From a checkpoint of a small transformer trained on Wikipedia.
Size: 8 layers, 2 heads of 128, vocabulary 2048, 6.96M parameters.
Architecture: rotary positions, no biases in attention or MLP.
Training: 190M tokens, 3785 steps.
MLP neurons of a small language model. Each row is named by its layer, matrix (gate and up: input weights) and neuron, and shows model dimensions 160-223. Each number is 200 + 20 x the weight over its row's rms, rounded and kept within 0 to 999. A neuron's up and down rows have the sign that makes its largest values positive.
After each neuron's rows, "fires on" lists the tokens most often at its 100 highest values on Wikipedia text that the model never trained on.

L2.gate501,192,184,185,136,186,188,199,191,230,207,243,204,184,169,216,204,200,206,206,202,224,194,254,226,194,190,175,171,212,219,243,186,210,198,201,206,224,214,193,245,211,189,218,191,222,175,189,174,177,219,190,201,167,188,208,184,196,196,229,196,199,184,236,183
L2.up501,189,184,232,193,206,229,204,134,179,236,180,218,187,179,222,177,186,206,231,209,195,199,210,214,167,180,201,193,196,192,182,186,219,199,207,225,198,173,195,201,179,202,190,196,196,184,210,231,185,187,194,210,208,244,200,207,203,207,193,198,209,220,221,155
fires on: " week", " Wal", " match", " goal", "ical", " win"

L2.gate669,183,165,180,162,178,198,140,229,198,200,199,228,225,162,190,200,184,179,215,221,169,177,205,200,178,208,211,197,233,236,190,186,213,198,185,187,191,229,194,213,144,209,216,188,234,171,216,213,214,207,199,200,177,215,149,222,210,188,193,223,200,174,212,225
L2.up669,229,213,214,188,204,205,188,173,222,223,230,231,203,182,196,188,175,184,204,200,200,135,185,216,172,171,242,233,222,201,170,210,197,217,212,227,210,212,200,187,175,201,237,190,197,157,191,190,188,214,218,198,206,223,196,213,214,182,200,217,195,185,186,211
fires on: " Ba", " Car", " Mar", " G", " Ma"

L2.gate162,214,192,206,217,182,166,208,178,178,189,189,217,191,212,218,206,207,201,229,182,162,200,249,151,218,188,196,222,223,189,199,181,214,175,185,179,195,221,198,222,197,177,212,224,199,209,201,219,205,194,185,214,197,169,221,201,183,152,153,200,203,201,203,191
L2.up162,215,210,170,189,175,198,178,253,201,204,170,176,190,203,203,210,203,167,199,236,168,237,171,183,187,200,177,178,185,242,243,197,172,206,196,197,206,184,233,194,221,199,209,223,234,195,223,175,208,209,190,207,213,167,195,174,191,180,170,187,204,186,178,182
fires on: " Y", "H", "/", "L", "u", "–"

L2.gate151,212,176,167,190,171,179,204,207,207,190,205,165,178,227,224,187,173,163,179,183,196,224,200,203,200,172,230,222,200,195,245,198,197,175,192,223,200,170,192,219,203,177,191,222,211,190,210,213,188,195,186,157,228,218,193,196,200,192,195,196,265,189,241,169
L2.up151,209,194,201,166,180,161,204,190,184,197,201,213,206,223,230,196,179,217,175,206,196,160,231,206,208,216,213,214,197,204,213,242,212,177,183,222,178,170,193,209,206,205,198,226,158,203,193,190,213,209,181,197,193,211,186,202,220,180,191,205,214,211,195,177
fires on: "po", "ki", "no", " office"

L2.gate410,201,194,232,191,169,179,171,189,203,206,207,207,208,207,172,148,226,237,184,207,183,195,229,233,225,149,181,204,177,183,159,221,222,174,185,180,210,191,195,185,189,214,179,168,188,220,194,209,219,177,185,189,202,202,210,169,195,227,194,191,174,201,204,185
L2.up410,191,226,193,236,196,198,168,216,189,192,159,158,224,221,223,140,198,214,211,196,195,180,198,227,226,172,186,173,184,232,184,196,201,194,176,195,227,183,177,189,212,226,193,193,174,212,160,176,179,202,189,188,194,200,217,187,208,179,205,215,198,199,221,224
fires on: " Su", "A", "land", "shire", "time"

L2.gate629,183,241,216,208,233,185,174,205,194,176,227,173,196,213,190,208,150,209,218,170,209,200,212,239,174,219,261,202,196,207,208,201,226,182,167,184,221,180,179,227,187,178,199,208,232,181,175,187,199,249,192,203,188,213,198,182,176,208,251,195,198,232,233,162
L2.up629,186,209,228,220,194,196,187,208,211,201,221,222,223,184,228,224,199,214,200,201,198,192,197,247,215,222,231,231,180,177,181,198,201,178,237,213,185,186,231,193,200,181,201,178,206,177,170,217,185,183,216,199,186,214,222,210,214,197,209,180,187,200,189,250
fires on: "'", ".", " Street"

L2.gate451,194,217,193,179,174,233,169,192,201,214,219,188,182,224,219,205,210,205,192,230,185,199,204,203,185,230,193,230,178,182,214,212,190,175,164,185,172,208,222,201,195,197,224,218,204,212,200,188,180,239,235,218,198,205,191,179,203,224,176,188,194,217,181,208
L2.up451,190,164,207,225,185,189,178,209,245,196,231,224,181,197,192,200,219,153,197,176,210,185,236,212,205,203,190,186,167,169,234,193,184,189,202,240,170,225,205,176,205,160,236,203,235,206,170,223,206,181,189,177,212,214,220,187,162,196,223,194,188,180,200,219
fires on: "one", ";", ".", "ation", "39", "26"

L2.gate317,215,168,188,171,195,199,162,202,187,175,181,214,180,221,217,193,207,201,188,212,187,240,191,223,186,238,185,196,169,225,195,194,224,204,221,225,234,226,210,192,201,210,207,193,153,253,229,174,163,218,219,182,189,176,203,210,214,222,185,194,186,184,209,198
L2.up317,203,216,182,185,207,194,224,210,170,171,233,192,187,211,205,201,191,209,200,181,214,177,186,205,210,215,208,189,194,191,181,207,194,221,201,199,195,238,196,171,192,238,220,186,179,214,201,213,189,168,207,191,219,180,145,171,180,200,189,171,209,220,238,228
fires on: "ci", "ar", "our", "it", "ur", "ha"

L2.gate607,189,203,222,203,175,176,188,222,235,183,178,161,169,170,213,172,215,244,180,173,198,238,198,192,211,224,203,185,207,180,193,214,226,229,172,203,185,183,179,215,210,235,164,192,198,201,192,215,222,213,204,196,159,226,192,187,180,189,184,224,210,217,222,197
L2.up607,176,220,240,214,190,161,198,217,172,183,202,201,184,219,187,217,210,173,196,240,199,180,190,211,211,183,188,213,172,177,196,211,193,190,202,183,204,173,189,193,197,141,180,180,226,244,173,186,209,181,210,182,185,214,199,184,186,190,228,185,184,166,204,184
fires on: " as", " include", " like", " including", " such"

L2.gate484,216,222,191,187,189,173,236,170,186,210,180,191,205,213,168,227,221,221,210,222,180,241,214,202,194,193,245,194,227,198,162,172,207,176,229,194,203,197,227,172,194,195,221,202,200,183,184,209,242,222,184,188,207,210,176,186,194,181,196,204,194,218,190,218
L2.up484,194,223,227,195,217,183,231,180,204,214,234,213,184,193,229,173,192,196,163,207,192,238,200,182,201,186,191,229,222,180,203,218,170,169,199,205,171,174,204,234,207,193,250,217,206,221,219,246,202,176,205,203,192,201,196,220,162,224,194,241,198,206,184,160
fires on: "N", "R", " |", "L", "U", "M"

L2.gate499,168,173,182,217,187,186,187,191,218,190,186,187,195,205,186,182,215,209,185,193,181,158,203,187,210,194,173,173,167,198,231,215,222,222,203,207,208,175,228,189,199,213,214,183,171,187,198,177,171,203,206,182,202,192,228,167,171,208,212,196,161,236,236,183
L2.up499,168,200,223,208,205,193,169,247,221,190,179,177,212,244,210,218,227,218,169,173,201,166,181,169,193,221,232,221,199,145,234,197,185,238,212,181,215,205,229,216,196,222,215,153,242,196,185,201,141,186,237,185,201,227,191,227,208,227,190,184,192,190,193,208
fires on: " she", " She", " Ho", " Bu", " Wa", " Du"

L2.gate129,209,223,180,205,162,203,201,186,213,163,188,183,174,206,214,190,170,195,177,184,225,196,173,222,211,205,190,208,212,224,176,193,208,181,177,203,233,220,214,158,181,221,224,196,174,186,189,180,195,210,202,170,187,172,211,204,222,186,203,184,198,175,199,196
L2.up129,214,180,177,183,196,188,189,190,200,216,206,186,171,192,212,209,206,172,197,239,206,227,179,214,157,189,222,211,155,175,217,193,215,177,161,163,214,201,157,197,185,202,227,180,217,176,188,176,191,180,163,153,172,162,186,180,208,227,212,203,195,214,215,201
fires on: "/", ".", "iya", "ja", "age"